From a checkpoint of a small transformer trained on Wikipedia: untied embeddings.
MLP neurons of a small language model. Each row is named by its layer, matrix (up: input weights) and neuron, and shows model dimensions 192-319. Each number is 128 + 24 x the weight over its row's rms, rounded and kept within 0 to 255. Numbers have three digits each.
A block is one neuron, or neurons of one layer that tend to fire together. After each block is what it responds to, as a language model described it from the Wikipedia text at the highest values.

L4.up206:125073140113131071158116094115141164146121108122122135151153095136138135172117118134121145086077168136113149087087119131147080156148165114157106167124140092147129146122078143160095132160133128128123104162165134116086108121097132124111144134131139157127097133115094151120141077139126132143130113141114179134142102139136169117112137123129130153144055100096151151131120144137109107184151
L4.up339:108089124105142087169109145111110125137135117112123105135173121152129141135115101139101139144125108096109111118133109124107094137155115129141120134112118121095099162111137141153132155110084119127155131108114124114121135122146194176121120129115144142124179120154087146177172088172096117125164136125116137154127149155120130104148145074138119123121141115152120123133099137101150110164140
L4.up964:137145127113153087155129158111109127133105157126155142109154149146148126142119131105135168159134115119102159115090148151112092141112123191134097080135103125124113119144123081147160099132087111139133115092185151097122135122113107115140134117127139107131174136147136173172123086163128119156158098129099125126180145117161145120150171158124115129107119130122122048161130139121129140121101
L4.up1488:131070124155121087156139097114139148135121119122091146112201117105100168127144110105123162084136121138130132145128120114119095135094119118186138105131113132120139127091090150142076129121125147175145102132058163113119135137131142175146110124141127120143112132112112137098103162128121109156129142146108141123122129139138154095174136108157136216123102159140132143119111119065116139167160
Responds to: The first equals sign of a wiki section heading, right after a blank line, as in ==History==, == Description ==, ==Results==.

L4.up282:143109093201119126108146125121130098128131130146101125192122098126130173097135137147151194146185197157142137112136113111158112171127147139145095094131149140125105155082134143153120114112112093145143121140153164120114126125149143140140125115138107111082139120119126145119152155132104148126112096138112141120139120143130122118132095132138137186133131148107137131113120101099087143131110
L4.up615:121086137154115170145139164140149139132119165130126116151134142090059144079116118168134175143157182160128142145134114144118118135098102089156110116148142102128112150124135150134130097086135136133109140115133146125131126111120130117127168106115114062108135119126096156055165139151144111089098171128074144102131133151106143105129156147140163207132089152110116123156094117127104137135121
L4.up640:108145158163103119104141104142151098122125150167139126164105112135087141060099109104163157139166155142146141080143145113122079135126123130146103089174159148141120107161115156152151116056117126157127123158087130133120108110113117141110115118095125141103111114104131118109135161111127154140126125098081136115117146121091122117125141129177074175110137133090119095089112098103116132093145
L4.up1687:124095095144131128097108163148148144144160119154137092148128095136095098096133124143186144121169178143146099134132144148149122125142133169143133153145124146108125176078136156142161118150135143096123133152136158123117105123121122160128148103158125079144139167041126097144146147101150152117124106113124138141123113135086144137156107138143152120135160145116099138090101114071115146149125
Responds to: Pipe or semicolon separators right after a small number in sports stats tables, e.g. the separators in "| 14 | 1 | 2 |" or "5; 2; 0;".

L5.up21:108101120138131104151143102134139141126146129106094090152130162162134133121115124116137137132197153094091131161134075167136161121124094142181150164102114153082116150100125131078159129139127135074135104134117104110108117121136160132141147124117145131138122129139114139114173140121158132104115123154144151154154125112124144107138130161145138135153122131130100168133108124123111108146211
L5.up22:086183116102108124068110077143125136139170128131091141108101164157139142082145150123115115140158129135138124140142156137107115117141136103162099143151144155078104156118161157132122122100146085121121112102125158096125093092142188160123121111107143141147107116099075109135169143160143149124159125138148126115146127131150124109094127139188118126148142140112121171135069130116090104174172
L5.up37:143112109146146138135114097119103139143127121163109142103124079148124137099130126101168121122114114070097123142128103127141100130119129119097154154142148170148134163116159116097170109102108116127137122137086148160090145082124119114136134114152118197146118128089119110145131155168123154096145153134082158103111104113168111152062138171123120146088122108122076178137169154056107102153163
L5.up105:135134146154120127156137059172120080141140152122114115110126136143144120077089106126144163112101175144106136138098151097144126110131112071139110179138132139137131180112127139141139136087168118127142126100110141133107114133113130174149164116130108144061131129118117155122142114131131072127150136128134132111118122128081126136127109161178083183146101109151140110124078139132091133184128
L5.up170:138116109106158151128182123143114120150149109113147099133135118144099102081164155114151138113089131095111146133137115143092135128157149132154150132100121133148093080135174134095108067112127106144086091151162102161129125102113133132077107110150148167127111136050156183115153156145108130138159143131119136109131132106104091122171131142142086141153163103109136161122139122128125132116118
L5.up237:133093106111113079113113104116114149132130159161092122113110150150095136099109139096151177099119170168146157103142094146133099109143089155128087126124101122159147142149115135113128129144090119096114152139096163129123129138107144121120139102120125107148121124137094128099149182130171203135109123158161155124149126128127112106150151189147136128125139172137108149097148130114093114131117
L5.up368:106154154153124109085085076179152175147130109127140164115121146162099110088131155123124142155158147158153117137144157149102141156100128063131112149142125134104077111142150102154084105083142099176098080134121167123137166112125112156142121126129145168148125130123091136111108180144143111133146147132108145137107155112142131139121123153152100166134137115078138147117108132096152124175144
L5.up370:145106100139133154136101121161108121129129120123114170120138151117149123088102140160121169141120130158131150123124130107088109128152075162136069147136122099132127093131181139167103130151124141169155120150132120164130129108133111128108106123144120120073149131127163132112100150150123111135151132126107151114154132131163151116135126132118111132136098180143069129129158122126142138149126
L5.up423:121090111118108147103109113143122150148154147127114088132082156150145165066123116144098165128129168160132156147182119130152120133117119101142075173110102157117111123083127166079138111122117074100091145136123131152078110211156128167141108127112138156095100146127121120121168152154141158134122114112145147166135160139120113118109167132182097143088161132130111150115083126093097127144161
L5.up456:126138100155127099115153097158109145145123118156082095118089200120124140081117109092119147103107156158138129113130093136084115099095143151136133097099150138157117133115122091119117140124172124144126111158112109127092109141122133127133131073119105116111137126107169086146125121086135155123149086142075121111100100121146129162129108144145083129133115126135102149125133126101094104146155
L5.up531:123134134120102101132153131133129093136134113127107100123116160162166137113110148084175150150124146123117121131123141148169158140140092169103116151115109093138168173153102113165119119149148142105102107121164184142155148119108141124108160103126100132122096131124079142082103113159174138126128133119131149155143120164150128124081103154121143129125122139113136169127119135124130112144130
L5.up564:117075121117143107129152084137094143133137144147128127082104137167136092104140102142151115115116136139112152131128131097119119108145149175137102151147130145139145137125146174138169102143131117145113072185135168123117140100133106136124151106127104097155084126107104116094148152123147139101110119148161162105104116110143139115129139152166079168100099122138106104110131182134102134147136
L5.up844:138112176122111138095126104127130128140116132124111101107102150142148148125083148094144158086103123125156137174146152168100185100127116113154073091095100185130141100127176130109138152136126141124122150133077157113128127167161129134116088117135123125187126143098159165091142179142110179167131104122107144173134106127111106124135172134128163140159118142133113117095133130135142129129140
L5.up998:144136094135149117129135100132124177155129108093137099184122138193104134099119109141113125119144169140159150092121166099149144140136109109111136142167132116108102109092168128146157133141102102151104095165131125142121169119128126144153148125133148156128098085126101093139118158111158127132128129158138141116125166103113155103131119104152073154083181147096110139137084122083108114159178
L5.up1469:115116123169161105147138149128162156137122150090147152096136130145156194111164135099163177159111156146106133136129133165133178125126106141167117119118110106119127119096148152132137080103096103145156111105154119166122109180158134106092127122132153118086157147123148089141105126124115165097133103076128114135111152116174090076129138143157125137094098120103143120135132117106161110120113
L5.up1807:130117126087132127116156145123110106130116087143158108133125150130145076091113108095148151168077111133141138114117087122162127123147118187152137131113117146113158137135123139138110113136131126174160159114120138151121123149106142110122085119088163139120094151116142146090115120141148087097131117093152127132125109180153117128097101160140148113130140165164127118128095138132093138164124
Responds to: Pipe or semicolon separators following a numeric cell in wiki tables, e.g. league standings, player statistics, election results, mostly the divider just before the next number or line end.

L7.up1304:118142119127113120124163062169108101119130145151099148105131177114170146087151109123130136134123147098133148164148095130094137106165105073166101140141136123085106099131079128130134143126151099126144133115153152147127141127114126132113138133097118136111113165159107133149128094139105131145155139115159140168132099120145143108118101161140078165104070129117140151164154141108116099161167
Responds to: The closing pipe at the end of a wiki table row, right before a line break, in stats, election and results tables, such as "| 100.0 |" or "|---|".

L5.up0:149148097149161134143135187150125137136131112160107093125185120156130107111132094147109121126067101156114169073103099136105078105096171117112093116101112125133104141122145115109075124146084088150163116170110125183136140153120144139094122124152099153129112136129103127121146110112121145148109097127117140118162147143141137103113146073145149129116111128140124122133121145120132123108159
L5.up250:107148101140119118170130170149122088125125167164128173118133109134131149107133123125159141128086143118130202097110127178119157115161122139148134134108092100101105103141194151108080128127112133082151122145151189165151117153124072128098100132109122150108121149169179158127154180112132137116156133124132133155139123135151135106156138120165072159112133099122132127088100135154139130082127
L5.up394:121092147095147136123168117127129118143163138145087108081110118140117144117116108114086132119112160084116117113078121142059121112104132139168117110094124129136133118075195111100124139124130153129140119146080166119151167148128102153152148101118095129155073140146135127130096119104155136097121118137130128119140137163115131094125120121142094112134086129124169112146137098102123102123126
L5.up458:125149136138128129117142080139144128130170155130110172120167105147125153116083124113051151123126129119113144073072118132140119089098150147141138193108129123139150128069128142122068120123128129130109083112083095131135113139138146142121114134176136094113109155188123099167110166086124140114155103131140118109121143096128110149132178120114135110130131136136104087114130129136135076136116
L5.up647:136161114111147110118111165193129126142113134141108143089125138141124131128102106129124136106062111107127149133132133182148128109082122125143134116091136098146104127096135103140090151085110129139074153158112175108120141145116143125118132107135123090157088172122119158115147180121159175081106101090142124120119129149132114120138138092125093115101142164167132143080135126133148172089141
L5.up657:117133132120135072119148163130115164117153143059132118168137114120112114105060141130095082179131130105102139113134072117110161115111104110149133088122068110156124151152134118099185163139165105196137135141113098134128116139109148122143097099108107120125107131099095104114129145147114138140096132158086130133109133118122107166181113099121137136110135139165114139094137114089127116098151
L5.up687:094126166110090115156128129180120097122156134117152153084135100138105107119137105150107141099118163136143143129167103124147123141141113115105102136132121133094166125117125101136089140119139102121109110181090131144173094139097152121142123148105122111116097133122117099184135116117157080115142135142123131133131118097111123135121077147122132095122127126141152134170102108153151130080116
L5.up770:125129123148131135127107145167133151124129128136148131061153090128117150111107134139075125111157161089123136134087154124054127135129162118153115148090135136116099147096164128129085114106086161131115118132105154135135180138112160175138130141112109095133153150090111103146135115108132187129131129134120162121134085142120109121139157115136120135121126098127141152118146086066140126126119
L5.up1004:126136134099136106085128167168147132124130177145146110113128088144120149137112146118119152114042105124113114115158113109133155094127151113148127156080103146159152109071162106138118133142142135127118101149108147152126067111136133116102105119111101116096106146116133113137117124074088118141122126138082116111162139118167132141139148113103143124112167148144132120135158194124138106122169
L5.up1070:113099102162115126159159151183112118139125146131104137143136113126102149138112128156132090112119146090122164097111119146105112136153156116171153151142085091130129119163141141117128155092128118073147117128126114157104117136132162133122126098119174158073137166136131098168135096102127193120106146108102136115129130133117117118162131110106138147120106107143149135104109136141130149132111
L5.up1244:129132130099130106113144159139118137129140145158098159124099097148133068144107136157137117113139116075093112134095104127118142121138143152118131124095106118113118095135141155109146119143140130130132104182132103145131112139147137120126123126151134122179134100180185115150138158130142150112107108191110134117118130172164147146133126145168098134135113103072140130126186116140138124145142
L5.up1611:094086114127131137154107107174096099132170131172108150141181074138134193096145153115141131120132125090140151126114146104108127148147100115145137132127148133134122079127111179135116151116222085128105092159117104134110108113101169153148085135118096081105137176122100123192125137168124170136148103133137117111155135125116113158103125165146091114121153127126130100125111155116156121114162
L5.up1646:078146090071134110134122175151108123136119129116127137141105112132102125141102100143088146124092135118102162128132125157160143123122144149108129127101090115161151096151096105118150141109194134151138128156094147112132114129118157135101128129174091089182126165128148137142142115137128135118091110134126117106096137143070095116168149114109085134076146159124133103169124119148120125103131
L5.up1688:143105103147100092110117083140114064131141140136101110134143167120155141131127141148105128099134134117130164131055125128128113086100108113137151174076164141089127085118140152148146099093118131101133127119100113142120112136134166159110179110136149152117113149164146111146158142081189137128147108134146146105104165112087141137119144131129102110156119143122124122153183121150133146125174
L5.up1827:143122122147165131118143139197132102143143148106138115072147152141126124146141101100172141087171080105121102135106139154108096120136134087127149152072141122111119127157198126146082123136119145067123084112120183139140136144155152166107145125136140120112082148123106152150137142112111165145156095137149154137130140175145147132135133130148141130137093121128153142123127140111150112115144
L5.up1895:134139138106121115118134127144156146139123122159142111091158095098194145135103129101155151089057094122093135147135145107130127112112120133163095151106131120155116102107081167148111145110150125155127114133085173120138099110145144169146138096144115129134125135099095132135111186094143146158126119094103142115141128147139116142122182130125146088120118139190110133156131144143123105095128
Responds to: Commas and the word while where a sentence breaks into another clause or phrase, as in "in 1929 while visiting", "in Norfolk, Virginia".

L7.up1293:136113155156105109133137116131091120117122143154173161144136169140159169146109135130109128158157124149102136151107109142108113121129117127106111077137123122129121158146126145120123178134155124128118048124161093131139113115115131136143129095121147137101145129092137104127169194086170113168118137110106125105124116100088133127099162134125119142103122095105139122085153115116140113146086
Responds to: First token or fragment of a capitalized word opening a paragraph, heading, list item or table cell, such as U(zbekistan), V(iewership), Sources.

L7.up1437:126089113155130100127105170145122128130140172123126106128113153121175136123084094181145151094114096128105136109067122119147150162109159129105136123094101151138124131142160115104120120128124169121130148130109157126125100140117157124150084111135117105161087148117124157171128114074091107130134113114094125154130139141123151166105125112143075125102132178153169132173136179143115107165082
Responds to: Commas right after a noun that ends a clause or phrase, especially a city before its state or country, as in Bristol, Connecticut or Ottawa, Ontario; occasionally and, or mid-word pieces.

L5.up189:136115124119130072151142144163113088137106167074121142133147115103122134082121109119117158147101144137121163109136158119130132150151137138159123078121128145156126100120158147135120105150111113154160133117139096134108173131142091131088142120159137124099159182093155133122138122148150163090134111156115120160107115149134128122109138131133103151115135205129101127100148139110147128129120
L5.up588:121121107121183170150131122143124195133145172162157130134126097122145102117090088148118095106114115130049141115150126140141089141118125107150154126119100132149134122119133132162132148129109130125121125132112131130158152134096113144137161139114139114115103127090143097171131160101151090121143134113156142129122091137095115092195145136159136176076081120146191189148115153166154143101146
L5.up681:089129126126165160140158169133101127137132127125142144149166174114127114141172107160110154147108113123115126148181140100103091145126158108136171124146117113135154138152117130109090162089081112100130100134130116179122098104102175142140123140122145142118169134085161130138116111130153150139102133144114133116147131125125161124143172088154132158120098133144151164106161113132141152151155
L5.up755:121101136138122111161143068095112151140138139115091112119166104078173117125115121109144147122124141133163129154136123177078145132130115118119120104108120143089147095109188114137086136127100109082131139141107131152132079117119156186125111089176104166155174194126117128112104067126098103121154109136077134104146143120137161148153130149129128098139108105142129151103124193132145134143139
L5.up831:120127097157134112148096134179119107113147136115151146173123074102169113163099124108146128114114181120155144127144146158136125151100141108105154132127099104130134112116131141092111107119146041098153177102121117155176107145107107152065118126142105146089133110121148143127149137101156133160166123138114141186154186149065117146164117119101118137098121129141131121102087092160108124105088
L5.up917:116133135167137102158086105115097104127162130139150125125124143143155152117097158136113116102114140140155152087131164173139116122094120133138145140182135120150134148151147146109131135102148127110117137125089136119122105137090140153169120122111100147147156131039106102131125115119111133114142144124103131128133130179131137134176088109131116171101125143161123154074098102133068143144163
L5.up946:117110104175172124119191123103104119135118134100150134122146120110145107125199114164139171136116168122100127149153161142149124112143104156168168098119122108133123095135168119129097132138157120090126129141140121161120115132148127199095104107168150179145116179099119133143189141106121156098129135118045131097125114150086144135123167172110107128134084136124134122110128097117123094086120
L5.up1005:134148115146135134121108139106118137133157105143183135147158104121112114129087154079170106156094127167144115104170142144104134129130116082123121128143111119105143097179093114144084113139138105109135106086153143164129114135158117140091126127113139133118129152136130130135147178141139130114125140134129132145183101156146128124153136137152113166127128176116174148095111164114143135094154
L5.up1042:116096151144090115112161132141134132122139163115133066146154153129126159127108100119105136105130122113140101136103100155075115088121132116103137141150125106118136151117094067117154106101121120120146172124144116153140138135083155112156099140114142143122170098084147162115158133094156070119156103114177131123062134150159116112117130142130140173093088144123163136129139112129108131152110
L5.up1179:124118143153088130136143154114114128149149123138117161151119135154183136145116119137084138119095108115091139127130116148117128135116125120155073145128115106085111140077132074137102129114077123127103119114183112104146104101094151156067104107136101148104171120154158115119151076135130159142147105115105131127176145180121124176158145085120160127119111149161121121121141117165119155137132
L5.up1472:126131136124136142115096160137133162141167170119154137100157109129126140125121125101158135144116071141134073129173116092108142113092105084126115124131136093090178136125088080148120124132118094138122168104113154172115093121124112144098097141134133141128139148101125110118113134125120120098143139107108145131126115127165134118117167113111139157119123094127154086133152113117133141159116
L5.up1503:109107102159113117149140139070077138120148146142121135090138161091144145156135187112086107138145149109097169119101157142119123135103161054114150117124142130104114114138099132093103149109106124133128123094140134117126097136111086142125140117131100122162146136139141123151124096111083109135132112160108142147174130143104147191149185114158131095111170164147122096096143110129072117130135
L5.up1606:149166143103106110135168135083099066126133161111138173169162122107129127111131112130153123168140136138091135129133164152164126147127127163130126120087133130106154154125108125143100164161065115127170141099143112157147136096122099143096102138091143176142118145122147082118078162129128102140123127067111137123149116104125132124123152122123153136101086158138139127106115114149115125113133
L5.up1671:117127126130107127111134181129101108118117127152122133098132142146121122108106086123130177101117150156156185120133141094104142099130115103083152116167124092111102157091155141099131149146190111142131098155102129136162163120076165151117143118147133129127124108163138134146131132081170151146106118147155142113112128121117101143150112080124085134124117133162138094139139111128113132113132
L5.up1782:121109177135116153131129137102104139131126129079158140130147122147150172120134080171116147115093157123118098149124089128123084141137139113122137133138130114130143156194131161136158130135127112091153113136163137158116084072121145129111134132132144118154118129134110109130162136098113133140113126125120146122119096155140101126145117125106128143131116159134118155103155110133133108088104
L5.up1817:122149124168116112123143134153118151135121092117174177125118127119148117144109136113124136135104105134135142121100095114091146121120120102143137106138156139130082137128094102120128106144128111134122083146140154128087108131155154132152120138107147164128092133138140119152132072142146137115114081151143137130173132128166135138149173128094169112128152160103148102119115128088129107166151
Responds to: Mainly a capital U that opens a word, as in U.S., UK, Uzbekistan and "Uses" headings, plus possessive or subject pronouns (her, she, its).

L4.up119:100134121114129133138128149130107149118116133126152150120123124118100156118140133111129140123121117145121152113110132171136156095153124074144102153108118138111100075160135163128110104120110080118130190145121146141165110118159174156156169135134121142152115152153120104120103119170140116088138117150134133134118097171110138137159159117132121150134109143132124153078095125129116152140127
L4.up527:130141132158134121183126192132108115121124135145155135125132124137123171112146119129117154080143127130103100123145109133101128092118120111161086169162134138144147139115145108134128113119131116092129106151127133144130095139144158127131107117086136134078134113170091068158136132145093106107123139150138132123155124182132169164127098092138142116110079144136120138138147125138130124115155
L4.up1228:137082095078071149173075140153118068126107160124145139153110166136155107143121156123129110152116168140155111131092140131161143168125127104114129118111111131157155144154154146078104135117136126127126137142116149130128128110141106143147094138107101125160131127140129093106123158144106125158140136155102128118121142122101145112157154092145086124143090118125114170135111107104144098096084
L4.up1475:133108137101098099152168152119097150127120183128105118095145139128161160111142132126119174159125140088123166161199141143122149088171164102160168102089128142127156132108136131137093090133132070088097152111134138119128081104114110143114126130125163160112128149139085106139146113151130133091138151174167131132148133143122135114125168115124105111158096149143131163098117134129104120146172
Responds to: Mostly "men" as a standalone word (men's team, equal to men) or word start (menu, mentions), plus "New" before York/Caledonia and fragments like N, U, par.

L4.up1229:097112101119105060110130121177114141132114118154151166125171122116127095117118139123127136130131143129125103142111097159131124133126148131158140105085134155100099091165135107166119122146158151107119111127148106154131119131150110164117110134136113147154169123159159107157104102102120181149140131123106119102147124115094148156177115150144077116144097109125106130122139139158125120164089
L4.up1561:105156086095061146118139099155104106151125126152138149148150119119132125149144135121159111099082125110119112133131094137120146140157121114158126117091117131083140107143166086123168151135148110079109096123194163093129072125127150158135106128143103173167128123138107136102110095105130135120127117135107143137146122121084125125165129150154127118105101101127160134140089127134116140124151
L4.up1712:121121085138132162159132160164146089151105129145097104182157087150111154112132121135119175116115143127097120102157075142139140115155153157180118131098088142163160074076109137136149110107174156142114125174134080139161105123118120141106077120119095116107122153154094105169101105137122138120103107100111132125127126111135089156125135135141105102136099135126163160115094159148165113107167
L4.up1910:117177129088109111093131114191156120132130176144126112155141114122136123139114116153109157101097129094114121118159104120106132099085134133141120136112129147102142123139122113098080141158143167153127108162118116127135084134095145110088115141109117174135122145103166134166152043117144150171112148105140134132130100148087104174167124104147124113115115116117111139085137129169111114105156
Responds to: Commas in running prose that close an introductory phrase, clause, place name or list item, e.g. "Because of this," "In Bolivia," "University of California,".

L5.up235:112133127133097128155109116109116147148125143152128185148137143137105097109115100110069118139185104128131069125084118114144086104139128092149155101133137130131098164119133106155109123094079121166142149101126097111107128112132128142147099121093111109106132106125140133088120060146188145113145137160074138106129118108122086156106090125144124112110137127124154115130097145146106113125132
L5.up624:104109143089123121159131114138121085134110135140130119137172183149106104108103120145117157126133145129116139104138091100153150107118089137079185112144122119166172126137101188083153141116148125125136128157166073113155147141112171109100129100161160133114120131147127093151118151087135094087114102121111129120134102156106051130146133102161106112096126145170115118156147127152138080119110
L5.up768:116109139118080128127133109131122104133119127146171117119153113147107129129118083153092137123118138114136119129152122098140123133123121127140179095144132115100163122168111118102172107135137061157122080136117119130142144130114110117120159148101134154097080132110138103110115141099149105105155140121139149120132133173111147121122123077144143057102140127141071107139158139167112095149103
L5.up805:122103099125144159136146146133140076142135121113127080161130120136074121111113131140139137104117148137094129093165156112151100140153138171094177088138126083146136141153108130124135118144074095122152127130127099096117183110115114145090129110146118157094151140118125077137138081107140092075133177129140142134119139131104070112112129079178134104087107136177109123141089094193126150122164
L5.up866:126158106098124141159127133143118117132123143107125128138142178143110160132162077155105154094127147123112155107151116163134175115077107143137156078175111061185128139103126149111147112099128127172153115158173064163124152142086133134151152134144122117086130137131149135123138089128109104138148125148148109109129139104074063130124141078108121144112096094145076127158097104158117118104103
L5.up919:141116155142123129162123130142111098132139101080169146091116142114102162101146137098109117183128180147098184092159140146140160128114094091089138124128161108114119114170098126122122129060123122123149141153153106146141110156114130114145136141105134180127125151098156104124151112122123138134142119138141127158162139142106118119146129113160139132083114164113135122114109127172155138068165
L5.up1018:125164131121117137136150098158100121125129102140121180149132115137121135081112106120154146149152161112098117129148118117128143080113108137128151102143106111114112112157173085099101079125119121099165144160124068136122137119103133146120138107167125153123101144165166085128121083135160139085104139126134105126121117163127128113145114140168124152118124129158143163118171138168119117091102
L5.up1087:117079134121140167178150140132102098148133150145139109117145127106135125119104109134135121102176115112088139122107143156140133097091105168137133135162120090137128149133137148145111133113160102162144126167124094145144138122135129114095148125140124137156143141119155104127168164107149096143150121127130136129173102128076119114117128095162134147106063107107140170111165106167145128056146
L5.up1153:104137127124092116152166086085122103153115110095154121148121171123112118108099132140119148133149145101192116119122075097108084101158149122117123107134103167162139109121089142117152106098142113145161130148150103134141117125052145121135104134108147143121155143091141127117136164093118113110147141145077131148080159126101117082098159117135132124097133088135108112195125128160119133142076
L5.up1227:120126117110158129132157140153120117140111186122148116163127088128143151093086112092114137114119145157120145134126143112141136098126135163112127106201123119188118120096136134056101130093101098157163125173090097114144102150107168130104108132130144160131170145094111108122116148113124126136120118109109132117118131117099135129126137122123114126111131103137124155118153147169106106171136
L5.up1378:104127160157123119154156155143139099136132113142157112141138124124127120129085132107114142110095100129111146093129152146104121075119105110104122126137108104145130131129099156107151126095120126123145110119108119143122131096097183138127156128115141131123121142120138115164123142094160080118111140130122128147127109136096129141139133108133119115091086120175101111128171129162161151113124
L5.up1489:131096119113132162167126145140111100133105142128150122144152108131120094142137087138128150112091160101133146111133105116131151130117132122095141155150105152154092086153117178106159106139169114159116148151092122125142136127127157118119150130099159106120077128088143096122128137114179090103182130115111137135114143111187139088104127047134125115108130131155139157112148163161110118142139
L5.up1490:122148095125161183159124125135108118133142159152131114121124105157146117106121117077074130101158162169117151119090123090116087097146148119097160126152109107150111136127106100127162147124088089155148110109144106156149160136130111149095146126155117156092147160132137134108149155145128106086135128106128128090118154089091116118137129131152122129083114125133086121105118141170085140167122
L5.up1555:139106126140161157152113166104133125132116111108139119124174138122123133100120146141152192122073120138100134123163150125137077113141137144102159126179155114173146166112082085156144060119102102124160098107140088097130150116072109144100116134135111144078129137149152124116104124109107107134162131138084115130161137111083095119124098111129116128092093126161089085166144120155122135169070
L5.up1628:124119141116104081126140125124117112134147078147155149134103122118127101072120122111094175098117169090109159131114146117125187150101122094115168106175113120154127133156116161135153135115140118101120132149163119102166142139106149129095131105091138106096136117121137096174174126109171118132097127103167147121123129182085098130168102132109121181112152111127128140153146113166123101145091
L5.up1724:125158138154182098118090129110136103142148157136128129124152120177162133131116104116105164136129185164134075130122156107114145132139128107138156112128104129146132145087145105123103136096141155149164097122137073135122145110074155149108094119109095125092156119127088133154130123130143150152178165145125138147172132152100142155147107112161106086111117103121140091080129135143088142123110
Responds to: The second or third = opening a wiki section heading (==Plot==, ===Stage 2), plus field names in infobox-style lists (Genus, Title, reference).

L7.up1162:152118139120107140176125138119099122143144093145126155117130150145078126100115134101142150068104141120148180076137130134130146148139036099167138138171095094147147098114149131151091148120148118094170146172099146129136066098123133140105140143131137147104131114186109114110137105106125141124118123137143120114146133141112147118176133132146094145120097135171135143152128138185134114117137
Responds to: Final = of wiki section-heading markers at line start (==, ===), plus leading - list bullets and | table-row pipes.